{"norm_place": "pre", "bias": "qkv", "extras": ["capped logits"], "init": "normal", "lr_head": 0.00738, "grad_clip": 1.0}
MLP neurons of a small language model. Each row is named by its layer, matrix (gate and up: input weights) and neuron, and shows model dimensions 368-463. Each number is 128 + 32 x the weight over its row's rms, rounded and kept within 0 to 255. Numbers have three digits each. A neuron's up and down rows have the sign that makes its largest values positive.
Before each neuron's rows, "fires on" lists the tokens most often at its 100 highest values on Wikipedia text that the model never trained on.

fires on: "\n", "\n\n"
L6.gate890:089111137111089117083162148172155087135178150160107152123073165134124159130126098163164045061116107112085135135171128128102178180096062142119165143125078171130132103104162098132132104110175155124155179089120079173147199113092157161130191178085107105095106107082073101118139149137131124120
L6.up890:109178126100207107142157145127116157196092175106177113126136103155163083066108078124154149104128119107099104171084131142172151177130098155190151117095100106143138164141047127113083083105135151116176102136062161112126122181133156135068151098138160139128108160082172136157122131092053115132

fires on: "\n\n", "==", ", ", "== ", "\n"
L8.gate626:087113117153078178133086123148171102159095155174159161172072087156126165174111179173131130100133104154163134203056134132134151156204116101116144117100117127145146150155139070114108143099099107145134134121094138104150185083075130177140173173134077100154210126152148131076145078074173111138
L8.up626:092060139102191047106122073167159132162124141157133132107093117127113134098114132129105120142081196106139151153077093139118113148132114122128152153073148148109112143088079139056079185120117150115161141158129101127105079126142166161100147146123111104143138143113137173111155137110112133126

fires on: "of ", "are ", "with ", "is ", "were ", "de "
L3.gate592:113126128096124135117125178097132190102148132058025142106162105086082160111053147111145118054151105108134123148104153090114113179114168180064135151119107156101122155131112153133121118133094094114141184191125150196187081168115142106160146087122141086130138097138138168138138151069178129125
L3.up592:096210132146169093168094132120170089150139135111066101092142107071102176108139129054140121091135142143165099167077134101139150162059127090097101160115112126157149076131101181113136108124182097159151177162128095107204089066112117138141135131147116111189124168078113117127177127134160106108

fires on: "| ", "only ", "later "
L4.gate704:187084115124074118164098103151113071138156117070161158061107164123144154140139085157166148119124136105170153138121171095076063105134137113133086147125112109149153090154140108124115127167132127082197124104136130168202131090132160100112087139116150079110118116129130031097186124107070076067
L4.up704:124125167129091119178157151102152099086108128124085155129136152127060164133133061120155154122085196168104106115156116132138133078122072116097147216149172139095065113175144105142182104102084120106057089138119152156146115137104139071120066118080163151100184137136118163115075212109179137120

fires on: ". ", ".", "ima ", "ad "
L3.gate642:141117170106128153153171167178100108076101110131070075164179112114069136138128128182176137125129114151101126140124153122155158114123166131130150151138182154127114187131096158199146174127121162075136124145114134106140120132158087116088167108123117093118138173064110063166174121120163119152
L3.up642:163172170123099108163146163142081135120135134167136101166152116109154121100101155154092109108134134071152164173118085128191095177114116158145123141054135118150092077156155110144064143218144136103068126182149107174148141070094152101149082104084121154137205175100151066073133115112149149117

fires on: "'"
L4.gate385:126133088120126125123129127158130193159154162113186158132085093042185088117142095118077103170156095090172105083127128052088084144153151113122154088125188114146080137127122120099142173080113163078132099085102156176114121192112108081162145152157112121183110105148174112111154129119139094165
L4.up385:151193101127119137135055145086110164128176131106123148126136090106078132168165144107121113141144130145125143137132105095110113132105141135181143073140126101135103084061154135155151167104050181148154082154214159182175137083147139124139195185161086095106072140119133110133121111148177120081

fires on: "'"
L3.gate739:095043142148168125106133132118173177143144161134129143122095073144124118164126170155150137182142104110093115102125156066126127063130113129131126110122153169128106131132130141130146123135070108128113094066090157117158121130124140129116139104128083183126115147123118153109143137161140127128
L3.up739:146176053138130116225177100162118128079109066130161178099068120110129106136160090147144125129162196131185172152096122104112174110102172113169145149156075129092143124072152069151112132104134126138166080097153208167109121129127121133121164184094106075140063157137107132122154132086147163147

fires on: "to ", "for ", "-", "of "
L5.gate208:076160132163149155163139157095121130102073126080174128145129147170171109149138106108154098169097127173125170131150154168121156110096145134131077125130073185164175090080123111128113160195148127137124137184162121115071145122082152109122082078069099149123080108173129110102124099152099072136
L5.up208:129131090103096119110148163120138120076152087114194120106165113083080090138133165044071141158098099101128103064125158109174133159112115156136030142131106156107163147120083108116140148143118114099103114096100122073121185130081170159143178122127102096104075113110099096079140128146151089056

fires on: ", ", "(", "\" ", "\", ", ",\" "
L6.gate704:158175133080107075129151201124088076074107083099116137172102152135145090149155104115126171101140119098123144161155127083091146150094091132129148152088147183105205130140133149157082171148128061108107123132111155106117094116083110135159079132111175116114126139080118154132125161159155114120
L6.up704:109123177140121090140138149150120067174077060069135160165104131079097142113110114149140111108156145201115087057143115057073113147174172111133157138117114150101160107130110160208186067142127077116107101167127132081107143091095076160062120161189144139137152082114119153127068158086170164149

fires on: ".", "1 ", "E", "L ", ": ", "3 "
L6.gate279:128163098148153140076161136121058107109081151130136179109109151161120130133136056168144176155102150118089098119135098111142196101135170070226128113133147102090134139169102066164149110064193112139142067093122161145129158053139137150096121170124088103101187162143174120203170134142073124137
L6.up279:160121140132150085095124123055109111171165105163124150135111125137122128176112153150114113121145127066146098164095109123110134063130156115190132111195168148036171181179109082212116156128150071136099157165136173135200120098149123195133093146145131129087102150106093178094175159137142138148

fires on: ". ", ", ", "is ", ": ", "are "
L4.gate173:124131155080145119067106164149120084115112117163089155106100090156159093142146106147100077113127106168071139094113202160082129184177152134098127144103083186125084106175148124140097083123112167136154149127188107154099181154117110130219086172153121136167067102180157121156125088117120093104
L4.up173:166120146080152123115159090146151110147099125085100055088137164172164148129118154148110126112103166142167093173164100154099085133073095107108143116125071164111103113138145137093141099153143085217125171126123143148115172163074115069114175121127162103131161115136144137145127142145127155145

fires on: "==", "\n\n", "== "
L10.gate692:086121144187166103186126134131095124121113146133156158103071112128084122177106202167140138125108120109152130227170131147114174147112082120114157095128147111143139137113134101127083144136165123138095136114093101121135067129102190094168174135202101148180149140181149101148152097145149190163
L10.up692:090118133126174115169156096112103079111148126128123111085091083138082094142061152147068094104130126075094135155097128144111160170122210158155131114093106195153111173137177076089122135105138100136153171155151155144128126163090137111158141137130116184105088119146096127137166183144116173077

fires on: ". ", "of ", "\n\n", "| ", "$\\", "St "
L4.gate897:145155116150160079119123138098140157147127129146150079156170130090124196130147112124114064161127062099189155113188149097144141085151071158051103116160130159122103157157137104089086130171128138123164114145130082186181135167106111153145154166121139165116171144150047116090085089110101112125
L4.up897:156132101101141160190104136087152175051120116132163088144129158142123135174094131114116173081131124150119147144094132079142100146128123111079151121167145158119085189139177106117076140169105049147151126149089102240137099107139153098162119139142106192190067153126121127134097062125069171162

fires on: "and ", "| ", "|", "or ", ", "
L5.gate383:089127103072143121148156188093150119167150099195149103103100108127101165105152086123103213102181083172156129111107119082128058091109156145088132073130143086165134121136088109117154087081171146137161116206088142133067105160177171110136196117037115095168085142159161099123142098145107143086
L5.up383:143105147091132157210108090083137101140090152139157137137133172121097109140166148157162139155185121189166151168108162098134140100078155160096183085110194084148152156169125110125151162090160174163146082147089137079090085121180104108125094153095154088132123129127102166089156065131071085108

fires on: "to ", "| ", "at ", "/ ", "further "
L6.gate2:159147109099164115073135141131126122129116111140131149193097177105133192145138113096157092142228107155148136092105123141145154111098107099126141127125109106134161120105078101123124112167144119135152154122110174129171131129099170082202084144117144062073105071159162128129155129105143125161
L6.up2:118181149149107130131127186101161131088191089165118039089076167108128120116154177148126077106103138148123169119156117106157097120171182140128109080026154093139217118077109148105109121099101115143140153099132138162152115132068116133097161146100112123119138081163180161137159172138140130204

fires on: "V", "v", ". "
L4.gate104:107162133127081109059139158127136128094134100179130110145151096143085070088174124166114141127147160178109133073081072154105061100161154066141087061158098074085100201208062130128155127140171147172154103151104087101118126157132126129109171113092096134121153137173100125078133140109102174140
L4.up104:091169122151073090129127138129157176131139150205094162159104075146166053145122112128163182153104152104143120101122089113103139144169135191065147104151147069084085141166088117039133122121179180098132096124111101153132139120062165121136109116131123151124040122143067105095118142114158167104

fires on: "of ", "de ", "d", "di ", "Académie "
L3.gate626:189185069122195076192084096104083125146092158090190185120141092100146105158155118085191107094186149113160134115108182089148094155127149131160147147108087124125069147133036101116147118109174133075159109109096127142150112184139122139150145145128174114136120170144047066141101124169094164152
L3.up626:136155095161159144143176160149160150156132112091135111083095191044086124118155143065185148055143156078091176162084134151143114204128180078128104147126011097114128140158125109162145152100112091160139164084080184178120116143176145098135152146135187138057142093119102075106102105163120092191

fires on: ".", ". ", "of ", "season ", "number "
L5.gate470:089085156041171132169117123149123121134098108174080123133167204131093116115097134154150117125095080130173123135121118156143114077095140146116130111125151121142125155171143107183078198151139153123168133151133119179190152170078139116143183146112127108111109142166112118132102106096130208131
L5.up470:152162120096169118105120116117144161114159148157156129161110069158148159106138134050107129125057159142124131196196096146136083072124144131127082107104120040130118149163124092150136131186065072176101109097119116162173082125049140150171098177142110129155111132158119104128153182131101161133

fires on: "| ", "st"
L6.gate826:094118093138149162157167138131167094170063102187110093163081162069157145159081088048053117189142102157099142135097160110158078120073158094163144100122127159076099081136167077102154106124133132147117078072142142138148219091127082132131111086119183092152167126088152119115113135115150129131
L6.up826:153185181113107083178137147133117156121138166145132132150179137108126139131124129092112142143120135045162130144086138145138090116158106081183104157203093105140139119156134123163154141145124126082135122085068111147107164103148164161121069059158163145092150154155097156106107134125148167094

fires on: "r", "of ", "á", "(", "-", "| "
L6.gate602:119154170153120118175123151122104161170180128200125118184139119125144152161158182161118128113099137156054125199101141140085154104155120151165110132100078176125112066136118112136155131128110140138103102122131093132129106134132140098129078129150134043082098144112153074171094109138174100138
L6.up602:082209071143154148146132081136105175126086110119087082133113049145084153108098121076138067127106106218138117112078098121139061104136130173088176154099086145107123164139109127188143191174142131109193097162081099134123138111121137143123147121117136123075141139148149183135162179160131181155

fires on: "| ", ".", "ed "
L4.gate179:092151060099108127126130106193128137112106126182152106092097141123086249067121148167091135199138169206154140099122139125153176124079152122223128089130160113103089149139104110121117158093165136135121155061156164110193153128133093146138129144162089139129163128092123130112116110173110090183
L4.up179:102171128089174096144142175131043163098119118118072134117103175136103163163138148146104098091127173129151076137068152093142096111138068018162114071134190106127138121113131137169169113156137152089151123097116112163156154105212093110137113137141090127179089119133157218116141125163089078108

fires on: "| "
L4.gate936:150103121132153072082148087147074102164145175148145085109121078179150164145105078145189099109143121118126143150112149148132088132190116164148134115093106152154150079086103074088132165169105121185097167095122165130099172105141174110089139134177137176170120140101111134091147129121112138099
L4.up936:117139124051157141055127183157111150075140171148146102121161041111181116102096130065151128099111129104063110161153103085125117124126205170114159142185123111162169125140088115104131143096104121157129135122145098135144140137128103101132128158103145107124067170112089169111109150085150131121

fires on: "(", "\" "
L4.gate402:136124071140188136086136079138141122105201159121136122089021143138109110103103111159100084105141097147157174110144066102090131183115075084148149144091067085112158166118137134147159164115154088126150105140136159090181167137130102111133207039205134133148077103111127122116124085139172174135
L4.up402:186130079118141113125101134142129127123142200140103110152072170117232053146104083110122111131128107083167083103119192089128141212064133093153093171102129161116169112134126112171173117122179101138110127126154114131081088054075118089135154052129100089084157169113160111070139168195153088116

fires on: "(", ": ", ", ", "| ", "\n"
L6.gate816:157147113074090133075045141119150142159090079149117143147129082105090098158153154135151128167130088072113172138114097093097056128199121125154103172130161176119175092148115069189140157117179091127141150094100143118132117125118084189133125128146118114104218117130124038200077146146119167117
L6.up816:128175141146111126112155174156162126112072069139082180157044193197121095182181110134154131110114120102165153044106179126081111117172110169128117145137081095141170066123137146158097116137158151112146127148115141078160106088130116153146121174128085128146113095064116158117099117054161105103

fires on: "on ", "born ", ": ", "("
L8.gate528:106088132209112102079174161137077054134150101136150127142080128100118167134113119113141129092111159159174144100133112083131115139135130134149095073052160086136174135135133190114105121093168152090167118155117148089136126106171182179126100100101128123089138184135146140165127099187149126087
L8.up528:113159159139068056097121165115097137088149085116156077183102109151155109170147163103191115138126096143135093091117134115173179083163132079107087148145124180138120133128132151140125139085139153170120190138097186110116089113189184132171137142163096140083072091133132132117145150111122110135

fires on: "'", "a ", "–", ".", "', ", "| "
L5.gate848:176129110136105120165117116162200174114127123181175121151117126110115143129115171152165145156119106173154129170112106120133130115174151110125097112132156144124073155075161069166121160118138165096136159128154093124056128136125127100157073144127136145173123180113200148140132118111149093160
L5.up848:126083107116149161158100174115123066119137121205118102109127112098157157116186087109108139094088109133127115134169147127097135076141178094103155125106127105124127108134130187152135126118107142095155149130157157174108111095090144173105157178244172064154102080151132162143137117107178116104

fires on: "–", "| ", "Year ", "Season ", "\" "
L4.gate915:088138197074130132161189118149149187120139149088127190124192161161115153145139159186093109138123115126107152114169123084167175150094169157160158102053141145146132114097089130153081139117064061150091117100214217148116106146108120102145095181068181142102116151127127128180105155099118138167
L4.up915:152112118140166118164111126105125137173146093110163079151148091145125140183105169114154194096118093129137167134159175122118193123104089132195166123092090112139130141072128126128152136091104115122128084110143102134065136128115152056154102123105123150025114197124171106160140108148099115157

fires on: "| ", "on ", "is ", "at ", "a ", "in "
L4.gate524:133151119109130130137087128214155204103116145051126154093064110123100099131139157144082095093088097100143133121140185110181148166136142144103112157083110084150070158105062120125133120101201160133084063129165177082145171080135134129095089086114126143181165122110157125196126174132127172172
L4.up524:191112156135119105140132126110169184118101118077138075101118115159154112104076176170088084163133169117145099144120097060168160130093145179080079144063131124124077048170111119129149160076178105108108113109103118119178142142123145158151137108108163139134153098111180107129115162117137093133

fires on: "| ", ". ", "- "
L6.gate1021:170153205146168166148133135084075131143176086148092130150170150123130116067076088111110166108116100130084076134116125159167054086104113105090099200122150114146164154125090177153098119115096093127141178109178103167089160136134155177135182097100083134135149116145132089115157064123126096085
L6.up1021:098089130115118166088124160090069110177156102131103102131137146128181137139150127071091140135044111123108096112121089150206088122112084129060128190155154122151106105116171118109110131124163117122144132094095130138089160148118115141150152116115055109138148111160064104090156097158098126145

fires on: "s ", "his ", "her ", "."
L10.gate429:100126215121074085155129090191152102145052100104150095084060158141092156094144148088063174139103179162087127126123105186144128095145136084205203154146051176144126122143150122123101151121080130083135050051141108096106155165065160059107150157136058117152180101035162032140083082167104116131
L10.up429:094127085135163059109103114144104139120143130149092168074097119121128155152105138149132125143071102104124149142139103094143159135116155073109127107114143122088110058100119100163147222162120103082177080159179112174151105116149149077136144155136102155129143149125150138085097158160054090097

fires on: "(", "$", "Railroad ", "–", "-"
L6.gate136:120136060085178133111150138089132167088135104159120118179099079121148077216142204116116138198139108046151111134174123102137142138119084115139143141104184104165133158156147149105107170172133151125133098090141163053133159127147182090156113089139099099185116162154081110077118116115189096122
L6.up136:121126083129184117202131206151151082113104151098064074111093054166158107139174144125124089161116119109089081168128157110151089110094156121126098090104123172178094119190152121154104116146156139138109185181094118170093141102097075119166160138130125044124086139110184091096104092167132111151

fires on: "| ", "a ", "to ", "on ", "would "
L5.gate873:138141054149106173096143134125127185120105161120157144149059100176115113127111138159038107090110050143157100149103159170113164169133111099102079093083201094127129089108143098111168210199112148168126147146149159130142148125160076091132143096165156073151109118105151128073154149117131117094
L5.up873:118126164117157168079166095099154139132086107143171106121127168121137095154165113189107083133168062183154145114131139108124194162141103154155066081056174117122108124146117071130148151100133125112099103060152128124119187109081097087094131066115172131168170080124099103085121154075111096101

fires on: "and ", ": "
L4.gate937:115079114114108141135126159158131140141140126085185141151074160112100189074073144145133134116135133124130127147114121122108147076117157122098098037079168103146141089159094202099179130156162122142141136127109164077139125088115149127189133083143155181041104096121151128143126092115139176106
L4.up937:123093097097066065150109135087161154153163121117184089148146186101061140137109160158190094096168102163098104135197112118151117049105123142109164111129159120069081121097083206175131176124119187134142107126051169118113111074167105125113100165108115151156128106157123148089104089144103125127

fires on: "V", "for ", "v", "FI", "limited"
L3.gate139:124209130149155098050127168120052132089118058121100101177178102163117157123154098107083100056121190085170121123153111156149139094088144097066157196137098116110111159167066150139125110089106109157161132121136155184125110179125142077120080155155101105102110164141115156097127077101169117143
L3.up139:117146105141120116098075092112123124107106159170087155133096089096120090172135114176165096129096164078137108181143099087125179176119122137112174144073140149096127108120098103188114138135126199119121122106075095134164107151068153120140121203149110117113156158136127139125103087129171096106

fires on: "of ", ", ", "on ", "to ", "called "
L4.gate337:138168144155171195134062134163079060102162135180150149030059134124135108158173139155152148123084116156092159119103087119082104153137126136122107158116121099097120088128134172116120075132164189158090122100159142139164147148115156066115114158120106149089203141080188130131147146167098123136
L4.up337:158088123145186106157069100144106070193154167062134122109136109131153102129148146071176068133134161122045103189124145195156169178085161118202134113084117077185171119172084094093126142169124120119146086126166178140138170107140163078160119167125137139109101095142137146183127126126103112186

fires on: ", ", "\n", "= ", "of ", ": ", "in "
L10.gate627:138130110134132125127090109116111121171198171066083129145104040153151180123119166204135129136061066136157073142102128142097111120169102111105166156137111155129137134151128182117152135064119153095112150072129158166141057113129161128175141141133086129177140110163106103098128105108103122131
L10.up627:155076041109174141079100086144148096149112128084100077174139182126123161122126137129139113136140177126081177125157189130128078111160104061137143101122122134164084131124100174146158217144088099133114079100134161141125087167148138159207110148086182122123054102149161115086055116168100117143

fires on: "all ", "just ", "only ", "most ", "\\", "to "
L5.gate879:113107137116163151171153152127162198162133191149149126150140116201155111149101147098136126179094087180168121116067103147153156103154103113155161063099118123131110123161195135129119096126114100129159089160185137150120132094092173118107123117089142122128047133065125057157136158146110177108
L5.up879:124135156130181104117074091111164136153115119179105084159088133120136079089079136119105104126122082147113070113077067173177101082113089157171151143104105083179086095154169159080135143108127111149154079130103156091055102091165080120057065102139138122194087146121216134110130116103163095064

fires on: "had ", "have ", "also ", "never "
L8.gate1014:120160162150103115121194164139150115113110119133151214153160071112124107107125109143134108115129127122176124134049158125115132082145128101148035160060114145150135157160098091092141088164090165110095056149166128062159150163101064112107103117134154134140083171112167119069148098080074134122
L8.up1014:106147110190135165222048150155151143089177111134114122161133146131144138134138124127155173163083085146148106115152130092151118099111126118141108122141116123078154105097093120130217155163128139148118102157133089175054120115146149128138112121124125156121107110162145171056119103177076145063

fires on: "in ", "born ", "(", "on ", ", ", "April "
L8.gate475:092136120181103055112140159146096131085109089129162117162164103119147088141112200121173155124167181097166078189155158109136124111179133098088166151125127124123129177201178179146118160105102104184112135122127051118162095112152179103079126174115091101128115123137160125086171169171123076114
L8.up475:160077153090095091110074098175143108098166123170130180174140064142183129129138146070059126196091120084124153107210174127118065141217093152139124156117169128080185185130150084150175123095154148157134147149112085191162112131102093130132084129135150141101109124132154101153136143124165165168

fires on: "\n\n", ", ", "\n", ". "
L8.gate213:124128123147104130147097135151146121196140139092096104206112164151097184151113104127143108114071077097193178151117111125118117136111138117056142104133151151090168109150125102110104111065151023134051199142084146149129101167072080110133155065136110161127117179167137197159162124121132143127
L8.up213:103106104116209145125096131158119157158112141083092190141139110131117062065096124171137208145092132171131126095086077066079128109098055128126174160143078157079124185092115151066101151111103038078087113093178125101182092072082156113100142155194158081139139166133127132147135119182147159157

fires on: "| ", "(", "|", "\n\n"
L5.gate730:096061087091139139176109147136115172123149130124116081149055110126117099076158159117160056131148109142179084085149127070129107145078110159122167096154096107145114118151137089086080173160113143134078114189139157113154149134137080091134158064147193111149099117091137122161065119122184150088
L5.up730:176123168097120110130137111109171176153095149151141134153117179103105069141070051176064100134130102068107131091161189134120133100116096213146126127045115109169128148169190164156133113137183130146164185102144147122149135122086202062126136120092144146152118181092085142114136150072111134106

fires on: "| ", ", ", "as ", "Year ", "women"
L4.gate468:150129167135081164086154116100090145033104164241109156139079185162124121102143049178128100106125140157086082146138142091176120104093130111157169153112173161135145152162096110088127190132144104092100124131102120055041120093124127136074120128173178134105118070120191140064141165142076163133
L4.up468:176125111149172138110163150157094129077109106142137135086137115179129129090108219158119143147075129114105117135071120141121087087129113133134137157164127147120196091174056123140104137104174137151111134124090110134104092127138068177091103157205093152174144081082132143109116160118175093144

fires on: "| ", "born ", "A ", "1"
L5.gate151:165160187100156169084155104129099109203160126108175075130185105102140120159155133095128078169164128140089156157130113148163106125090102077118107190069142089147094094101130112129151140128172154150076137146077119153153134111104125113135138159108138092177157096090118110131103127073162131178
L5.up151:215126160056102118120172100154121103145194119129122118088155079123098129142123145158119089123149101175110149132100100180192151170126136112171082135156102164146109103088108099087172154122165116125165114136136149119089145136144157092120129178170165111138148137138144067139089088157130129190

fires on: "all ", "of ", "most ", "Most ", "many ", "were "
L3.gate200:058115186149155135188133189098140168189171123129172173157116033155147160166147160140075067166176120126121143120094086176109071101075147117136074139136115122169129132162113137119150091086083160143136100111137156168116141129115134111098123176092089157131121106105110036114133088192127098055
L3.up200:165128127150116078138107115137111116163084199134103160085139135111104103095117097138072091154208082152091069136077105141119141107133112087127147088081157148157166115160042135048150081106109094173147107111127100124106106117163116153061114188116117106134121134037082179170127102111101130079

fires on: "| "
L8.gate29:173128144104049070142102113214069121113181137171138122058147161098147195113103123081173111148142153097103119110071095114135119136138092148074106156125097033131127108087070135114160143146057113115135153082151088124085190145132123109145143181122122171094132090170111140156154116069156087130
L8.up29:167123165127136074148104145181119146093112120116029099094118132145135138106134071109133145109098133115090077121143092102175118121116141113116134177147148137100147107200095091142136113161090098198107116151113138127114138137137044131064147147091092110128090145153018156098191131119114123083

fires on: "of ", "by ", "to ", "Despite ", "despite "
L3.gate114:144098105137108100191088125097120113170054076131154105077188129160106197158146177143087101146134137144149078147114122127139138062134188147096157144110106141107070110095189082125073183141073173127135122069109159123199205117080132150099066138102151149124163102122114047089141135063096164141
L3.up114:140056115084138105120121083147169153146083098114145143121162157216139071143097128158122112139131150112110087117118162132133168112124172147137112113168104098126148167083180078116114148149114180118088159100108096192154177048089063110087120139137132152117126139094106040107110072108119129119

fires on: "; ", "| ", "Santa ", "-", "record "
L5.gate397:179122125150178111096140158183136151143118142108173166156128133124151128087139146112142129131145118154112110185093152189126080158182124109066080105125125159182188133086076126175105155126111120074150135185151133141133160117097131105142065074069124134154116180153076110092195107212136187146
L5.up397:133113102127130144137214102154081146140161100092105057126097084168169070155107146151218125177168150081167193156063146104099134107131146150137118171116158090137165152175127127144143157147145178120128098189130145127138104163140124166136130176133088112163140189114089141160156191120134158114

fires on: "(", "| ", "; ", "+"
L3.gate464:155135195112088086146145154149093105145118147148181157169114122106148127054205100126109135177158114145133066160081047181082113101197134162113180110171097100152048102101118132124140118139084124121149154137128154161116143129127131054112107043111154119086137124111158131119149131166130092124
L3.up464:182151087151157144160142087122104138116148112105092090133129101152203158117128144147141123112117108082167118143102110121109088159161146125114107114151122128077147131128099130119050147120102089136148145159122137133159143101140164108087141158055158133070104106105174125128117165152188178075

fires on: "\n", "\n\n", ". "
L8.gate372:164116128157091175178147179099138092110103173088165141185169155114128162102193086129098178102124218115068095098140150127145107073139091147149095116153109139128143144165110149202120125147140150141120167166095137164118137125140102091119121161164140134096119112135131101150161078146121155159
L8.up372:154087137122049163125121182082079145152158106097111122142189127107153122111152173121120106186130052194173102139138155177147217087094103167161127150126078091115140103075167133081116125113146152089116116103096089163155126148124146127146094143118126108104153173146092040092140104184137100125

fires on: ", "
L5.gate719:094123128132078101141089137082150086124115110149120131108142057120157072172101123142149111124122102141116119085105070126091073136145135139104129186142130078121099176122163134114086091148170199129156120065129104120149121094125162102095109152138144147149081088124137187128116086129150146133
L5.up719:133168137123156138144119128140129098157118129068105081151154171139127133094088173132109141170123167151110147168159195168132115144069064098113129176123085101217107094145141046202119162132175140148129114097175116066125114100144091082194078132142128097138107136128139098139127149122157093154

fires on: "are ", "is ", "m ", "km", "am"
L3.gate889:187159093121118161105112146048130186119097067163108161085158086094078117136122100180151119086152148117068109128093186152097073121091159141086171169137121128104140135082189157124133106092055134126157155121153138134161170135120150106133157217134099096138115163100118144131113104166116172085
L3.up889:159145124080146129102129109138132205151107105083069131143160091081181112129155142136156125106128156134127145164102121154048124141101126072168159143111121136081145146104102191107122142083069102183135175125112086079149145157087126104076123127126109121147100173149127141121181092084106133085

fires on: "has ", "have ", "that ", "had ", "which "
L10.gate343:189148155116094103141155145149185134132108114143112144132100099180107132112165114109129093110101106157152199083103082080126142110152182085084057117178120156075171179137192127074145142133134105143110088191160127090136072173119151072070169133098097104125148150084110111094153108125048121099
L10.up343:104158099131176111117150131102153081120160155160203102132153152118095107120200170109169073154102142101143153104174183099187169147198141139097113117133099152143147103068130133138128122140142116114112083165199126122062073155152147061093132113158124085123053125152204135093108142125075168109

fires on: "for ", "during ", "began ", "of ", "During ", "finished "
L6.gate564:068123149173151119109240161146128110113164101146216122145109138129131106085161112129072144169146074135168127114204098087164176123128102127177078094134149060130109136190126066113112073181182131177146113161136125073110141134148114147143100144129130141080124150142106110112120110115104102122
L6.up564:172079195132058134086174126159144154054098119103179122136126185096109134092138103148107137216102124174094181071135134096167177090145087148147108158152167214150142133128217087152166179174161153158090105135079147104079131145100092137105135089129132067140114114080135157082175112139115142130

fires on: "and ", ") ", ", ", "), "
L3.gate119:084130082102116068107088137110045150135150125110128114198107167140205095112154138108124158129119085122140104147131118012154142141137074098150122115088118135046149123112112143174120071151095149175119077151110074101110138115118125132087128162100145108167165102184082119132154155153133138125
L3.up119:105127075109151103144082085128140127178158156127150149193083169088162134115164200083145110150126043154130139143110116079117162099164104123136106101122161170120149135124134171133111088117193086122058131138171076116145177105166112110122116100110132137119111172097109097158150152109086177125

fires on: "| ", ") ", "\n", "\n\n", ", ", "("
L5.gate422:089098117138093083082156140107119134039133156158167120152111120169183095130101087135207114116142154143152110118138131063167149065131152098180104145068137111116147159183112119143104139101135116150117129148151100123126143134115111123093103098152135151094129064155123143101133186092068097118
L5.up422:135109105136087105104155170162144052153182114148155137128145149120129118040112155158149083135101053138120118180150123124087174089136129205142099099156145133121191098128149127185095114086151184123175129094154102130140163133116176143164096150082126145076130177136073060090125108126120134119

fires on: "'", ") ", "-"
L5.gate257:090139088107129135139150146148101154087139147139172117104090086106174084131101074136151134170151082116143094138140158130149130106177183132184093115109206162104089137171115120092136135041133158114227109111158159102099100171102134086125170095113159118175112113167131131129130063132167163077
L5.up257:143164164149171127086118109150116180168174152134174143128130088133094126112138152149112146142143108105133160093160105126168108082110148138128134166190136110116053088137146154135098166107092116163155111098165104131098119156152118102143148133109175139046143071144165124153118074140133123180

fires on: "of ", "–", "de ", "est ", "number ", "by "
L6.gate22:165140136129106104113101102108092133091140155102100097111178106138139162154182153065141100112131103095100119196173085152136097081142141077198106152139082180128098121120086165082114074125137121134141143094091154182145123135076180151152140115097142085110140123112111141152130170111131144159
L6.up22:126109039127175116168152145144136137181114133150083108133154124191108066123128093072144124110174146116125165116059128119146161144140165133099094204140105052153130048077106153124127152129087151177087128159114135205062161128138102121097134202086141166131096110117129088088132119123132150151